Weights of a small GPT-style language model, trained from scratch on English Wikipedia: 15 layers, no position embeddings.
MLP neurons of a small language model. Each row is named by its layer, matrix (up: input weights) and neuron, and shows model dimensions 48-175. Each number is 128 + 24 x the weight over its row's rms, rounded and kept within 0 to 255. Numbers have three digits each.
After each neuron's rows, "fires after" lists the tokens most often just before its 100 highest values on Wikipedia text that the model never trained on.

L7.up460:162156141141091138101132140088102144076145144134158146143117105087129154128157123129126140139084111139116119157172061142112178101166141119124153138112122111169168137153114102107084087132127155136093095122125153142132082140143141141148100178155143142165145101132139149110138115135117141120131085152116094140113133118128136143104134153111129167088130155147105104100098095156154148088106
fires after: " "

L11.up301:137102125086133106113140133174106117130136141113133057144132142068144130150141126107108135126127129113089137138164152158121145141119131134118137154166108146117130144146102164116111144091099094133123072155101154058124136162142129140108164156091104128155171105113181108100131102100155092125130095093137125134131174108160143161125129133157092167149106168126105141131167129152083120122139
fires after: " |", "bound"

L2.up241:122115145133133145122158127128157117123153149111093143102162141138152078071139121146137119089106110122063145148117129126117153115114124149159142119107108106098155143132121098110158113135149157148111120142161134101119174116111150159103070108124142153136139110149135152065112106173094090134153107146125146095139110094115124137156106121160081130142156151163081148156096187133112096119124
fires after: " re", " is", " was", " became", " Pra"

L11.up89:117139120122078160142137154100156139065085102129174141149104135112114142082083129143116130125162141120143123131162124148127155116121084156123157161132133126117099098130095124119119120197123120129120122109135104083111118165137135121068167093116140127125087077152150158140093155113139096119144126164163094113153115132111161127125139141126120096158151158154152077112128115129128131131121
fires after: " ", "–", " was", ",", " |"

L8.up622:094125097114078169112131141114130166102156130134161104111125131078176116104108124099129126139133120153111147170125083158139139074158155134114107140158114100150152139158092106118127138112146160088163124113122097117091132110099112142165161130141115121098138092153123118161159126164112118142131144128113133111138143125113131125116099101090113155092132136141108154104115131200087092107120
fires after: " ", "–"

L7.up514:117156115141099106117180136106084106124142114075126105143151115129152125154125177116132100130167144113120109127090111143110164145094126165140156176118099124133072128137172106095121124134146156139083121133138146133107121092184149139155091113099151151162131164125131119102108140152116148112128111131100138123152104131135147144178166204149128116119113096125127133153160107128172137145110
fires after: "0", "9", "1", " ", "–", " |"

L12.up410:119127163144132110147126136149108088127109109143123135138094126097109160151140105100158148178103122152115116101124107148148138101105112143147108126171183093124142113124114157164129104142158116104098122142172140128125112136141143147121125121113134189140155135120146129127122186124119098118104101146111130073116126095163092122098168144168131167144096083102171159092095170146110094111169
fires after: " ", "\n", "1", "=="

L3.up190:133115149133108166108111092183127111102141166117137125124122124095130095091099157174107096140109131172113169106162133148150141114108148101135101080160118107116134142124141123134123156117093147086121132119136117134106139120138089106129153162126132103122136133085128163126139121110123143090187114137109208106107151165131113120141130119125118139093113104127103154157149142137131117139163
fires after: "0", " |", "1", "2", "7"

L2.up119:109138138126112130155141128140145134112114122118145108135132111156142129141114128115154141160150138123129151110153097087129158133101142123109137136140149145133109154123134155095080139126124133093131097099145127135142104132102108146144130151179143143118144112125066139143091123140104123104151149083110142105158125173119086126126152172113118136079162123115156129145106127128151118177138
fires after: "s", " there", " There", "There", "4", "5"

L6.up438:095127126107114133128164138100143129122125147134127142113121120089165146125088134117180119130103095188076149134145100097124144126124140157095149208131182109129127148129132109107139097117129135114094106141115139139067169125126111158122108130132098125127110121148119116096129128125148109123155109161123117113130140083107097101098123166090132194122146102149090118127110155128135125109120
fires after: " ", " in"

L2.up530:091132149137140155141137114151129128071142150138102092160155155140127120126141119101161107111107130180120109076121091161110130097103120124124135084095176144126121116092158156127118112144134095102114064115128126123120137124171130139152105141163121121147152100146079160112141133111092094111121094109110153074101188114139137141114139171139107152090140151119137149143170181105098136174140
fires after: "4", "3", "s", "5"

L11.up157:123105150127114122109146118104121121096152155113111110118109137150100139146063079129167169146180175134156111112138143159146148140148108152098169087130182128083131148166115110119137139099127147088141097100151134117130122158151135100142148137103129127156152096167136134149168153168115148102132122139161070154100099088139111114109151154143148092106118115101142130152140126129155121110100
fires after: " "

L2.up25:131132070142126145112114125133127121093197125110131101112151159113181163145093088096127146109098131109155163115120123111147134147089179145115160128148092101142143151149153133127143109112101087125139142109138093106117152094092084096080126123129129091137126164179125138119150138166126095127140174123155119132170094147150135125092142134166067093111146121131145146113132117160130174098113
fires after: " |", "."

L2.up659:156135107114130130149105105112126131105111130127124103102114146101136076125194107131095115132098158140108136143147148118156139136136138166151117135113121103191125135135188142106091131085134125073123110144100090082100059170081116122129118113134115169178133110104113101102133153152120123112133131142165121099159144113128172126141115121118113134094164132114058139086116093128123099127113
fires after: "s", " in", " as", " As", "S", " with"

L6.up595:144127161100143136133144128123137130127140130146202119136098139152110105146104135104145141157114154158095161165102135130136138101154128170130135111169137136092130151155113130085140132184134108115148128126156096081127146136132160086144142128160094125197119117119128144119139153130140111141139102160152116149096140100143158128118120177147096088126156129131112121160152138104092101097113
fires after: " ", " |", " W"

L2.up278:129144085156150114145135098185132081108210110117122143141146158124148156129115109124127163142138067135084137119097109079157093131161139105127158115111098119137122108145136147121124120141115129139150121091080103108161159099135135117095131126091095118167137164113117146126118163149114110115131148153130089154149122114123125119114143111088131085117138127108176115142144093151134111094167
fires after: ".", " |"

L8.up114:172136132127135097150143142151111113152135107159120127124145140112142148141141104165124131132143099138090132082156103113120151148147164103166138133114135118134090135149130100119135141148111090124112115093088130094124123156108135123122086114141075147178150138107108154124091156132074110141085139092123092155185159056111084137161116123186128185119126184119128157143164132150139151146171
fires after: " |", "s"

L3.up26:110177169121128152119102139082089104160140092108102110139155110122116115174142111113173123157119096180121076126125145147122121129118191149138115095157166150110135126120132172159120154110157153122111109111120126133147157158123100106141149100147127114137144114109109088109091123121149137115152119127176132127139125151128144131145156099124073123160174127119100175166093094114134136095134
fires after: " ", ".", "6", " bill", "7", "5"

L5.up193:128163152153140095143122113130112136169155118129058137140112126112082143133134097073126152127138110156119148101171147150118130102079109095122131134143130113142098149118107126129182121151131132131118108161132122117123157141157113139163115172104126132181114111132126136124121142166124121122112107155135153133127113123145081119148131108109142136166090163141155175112127125119136091125128
fires after: " ", "\n", "-", "tra"

L2.up154:066106145097135126142134136143134137136157133144103136112187142142148080089147098157171125148182118140125120136144140127162136120109146173134128133123079120132146070100107113112101125129113195120100109160121162142122130156118127153096138105128150168136141121139107097085073153144125151144103119106128120098124113158143093100150123175110119103162148131143160125125149126108116108151088
fires after: " is", " was", "s", " as"

L5.up158:133117158110101166103132081110100119156128099096177173115123102126145119145185083113124124102129119117126139126151104091117167111080160143149115136081124089141151169155122143099160131157131127111146111154128146169126141143117106105113135159162102101127157130123080098153099168117102176148108111116154150112122100134082170115169108115082155100146128103084117090122120150166084102159105
fires after: ",", " and", ";"

L2.up167:133185132127127125123115138133115149116132075164099095162161112111107122162108163094082127109126105132128108169132110136151133151127109125147146117130120096085190150130154163082113135143143080124097108125139063111130161117150144165147135128130139074141130098161141094109088137146186109131078125151133128115117138148114131112139095123142107127113147090130081128183114155139147119086087
fires after: "7", "–", "6", "ter", "we"

L5.up188:141116120086144123154122125118142122155127135078077091107147122149117114130103102155148120159137148118066178127138091133153143147155123115125142101079139094136158105147147101141138126156160112132099124167088155093147140103142112084116101132132083155167153121155147109165103110168116136142099134127142132123111141132171090091145096055112112164120131125123124141100127144145159102198133
fires after: "s", "us", "in", "es", " Bro"

L2.up124:139108165111135098133114069144170111157121077118138139109130113130169084097153111139106143155122121124111144156139159163135168131101118154121130116119119083145133154143140129125143132099123165130072092144110083182090122134173119117112100115107121134158131103164126103132103089133120122099110126145165105155114089163133171113154091144135162151155120156136118155089160083163114103161100
fires after: " and", ",", " was", " is", " be"

L6.up196:118105120127145177085141118134118088136150140158180158144119121072172138129072134188135095160093103098117167090151152105152145112140155170130150160140190163123128114099118156079084085150117158128100101122144111141118105092138120107155148150128126114122144135139160170136122159136147116120124102121163149116133125132121111128122112123077097119134128131140148138130119151109150105123099
fires after: ".", "0", " |", "3", "7", "6"

L12.up444:091079093121162143115160136123119107133125121146156134117118089103115127134154121122107163160141127175162195113104110142129119117148182143144139102085108132127171136083125132101126141173128142126106117112110160084081140141163180087144132119105127134136158102161143128149143183134112112088130123129159121129087147113141136139105156124124157112111149082145143167111128128154117089090126
fires after: " ", ","

L5.up53:126127138120124147202157172136114125077128125125128102081096126157118116132114130143128127061145145137151135140126124148163135137151102137121129121115136089099130166149125096142112108164142117105158144123144130124121200126102102118097149096153103100177130124127110098091145089136116117102134135119119127089157121119135137130113158096150128130131158131109156166187167135120039161128141
fires after: " ", " at", " San", " At", " (", "–"

L3.up282:115135136123110146121131154095130109151130170147139109165121161123124145122090133147139173176085116109090082177160086198121105140101126093123106134100124077161124133121178103100124090091156135107110114159119091163126145121148137120141102114161097103136137103140102131084166129137112102142079163103100147116125157145134134164122157158138138150141100101130127119097146126125094094131148
fires after: "1", " New", "7", "6", "3", "5"

L12.up98:149110101099116132153126166158141111101147115146099143142158144107105122117134115122102144122168152125155129194146104120119143121128155097129112105120140085148104152137137086161134148089104182116106121115105124174129088152170112053131127126124101146175134144136081119186073102111116081144085120106131136127139117112134119130168144120152119194103153112127100086145128117169138181137112
fires after: " |", ";", "0", "1"

L2.up101:188109164120136157147124108177114171134099140093129113117115122128129121132129126158143123128101190087154114136147090102117128146130125161133159144114152112174097127159134131123128100103115112113126077164107140136120118132121120109125120114124102125127128088146149067133156134111132118109117130159112163110111145129141123139159100130144067112111115123160144102122140124123141167152149
fires after: "s", "ne", "hara", "ade", " in", "es"

L2.up503:134132068140156129156128131151130125098202123065147139099133152109166148126117104106130126111106105130139121149115113097172086177097131127138170139142129130135157120151164127079103144118086112111112152130106152121121162075091091091099138136090114095172145133130124130138142166147122125132138118135169113118149106114136154138094142127111098102149151101122136167135121097158134126084145
fires after: ".", " |"

L5.up311:199150150146122115127144109143126113101154123147111108134106139108149083104168107111123118116115142153129131135165139131071133115161128098153151169107030084125077093134152110141102075162145141076126147129131172121148124088174149188111125166068123135169118122151107122106143144128138135110140139117128085155114136121109090147119108120115129125188118139133134106108133143167130102140133
fires after: " ", " a", "In"

L6.up486:137127185162156136127133140109136093145110111131127118157120128084132144110146157138142138115082123124138176096130144134105116089096101103127147140126144159100116109133128139146150091148120118144150124116064157109116141097164096117127186129118140149141119126093109094130134112153100145089097137133129102125098128116127105110110114184087093159159114104154194153151130123133122185115120
fires after: "==", "\n", "-", ".", "==="

L2.up557:059154113148095155107118113133129129131151062139127127118066129128126090103111120144168134180089111172152122110152119116128142130109134138152160135114113091119121120157115112107133125195151163165111157140123128127158120107134126146131124127171133146092123137103091118117136141139161122134124149118110140080142093129121112152183130144146101147155160130140114121135136110111141116121112
fires after: " did", " can", " b", " to", " could", " will"

L2.up387:139104073150173098109162155120108121144160069102160121134131142105172152157078135155114144184100117082168124123120091095169103140087150131120157106097111101108138162140127145077146111116127080139181121137091131147141089138133106114133116180106095088142149152136143118144161171129107107131159114145100113135125147132104120141077146144126076122112117108153161129139147130144141125111123
fires after: ".", ".\""

L12.up109:097161133109093105125112130147130140125146122144131101147152123177141152097122122107145124134112136105147134124115127142134145171146139136107128141110090120135136137137184139125129098150099146119073146116137148126116103139137124082159129085125092124175160142175109135083089108133126157073097141112144135143156157122097124107108139096191101121138176074146124147122174092125141142163113
fires after: " |", ";", "2", "0"

L2.up163:099172104112135146139149120115134148100157168119182095111100090125132154145148143152092113107117149103143162063123141146072160127126110102137110070139142120106125178137132133102141103140133141155177109169116148100154095104124101137135130152149121100135168126147100120119137135127127109104131071161121140098150141138096119165130095144109088107097100149116111165157122105179115163141136
fires after: "2", "1", "5", "4", " (", " "

L11.up204:144161111135105144157112106154104135112144128157131121122096140122142149091128100126116119106139155115109130135162088121197110154146132113167140112117113115121141131180093127118139097150145101122118097119098116118153140117122104163170117163116120153176172140099145112096174128169126150065150140109106067171138093114142147109134149135154136148077164154106137179079110138126123102110079
fires after: " "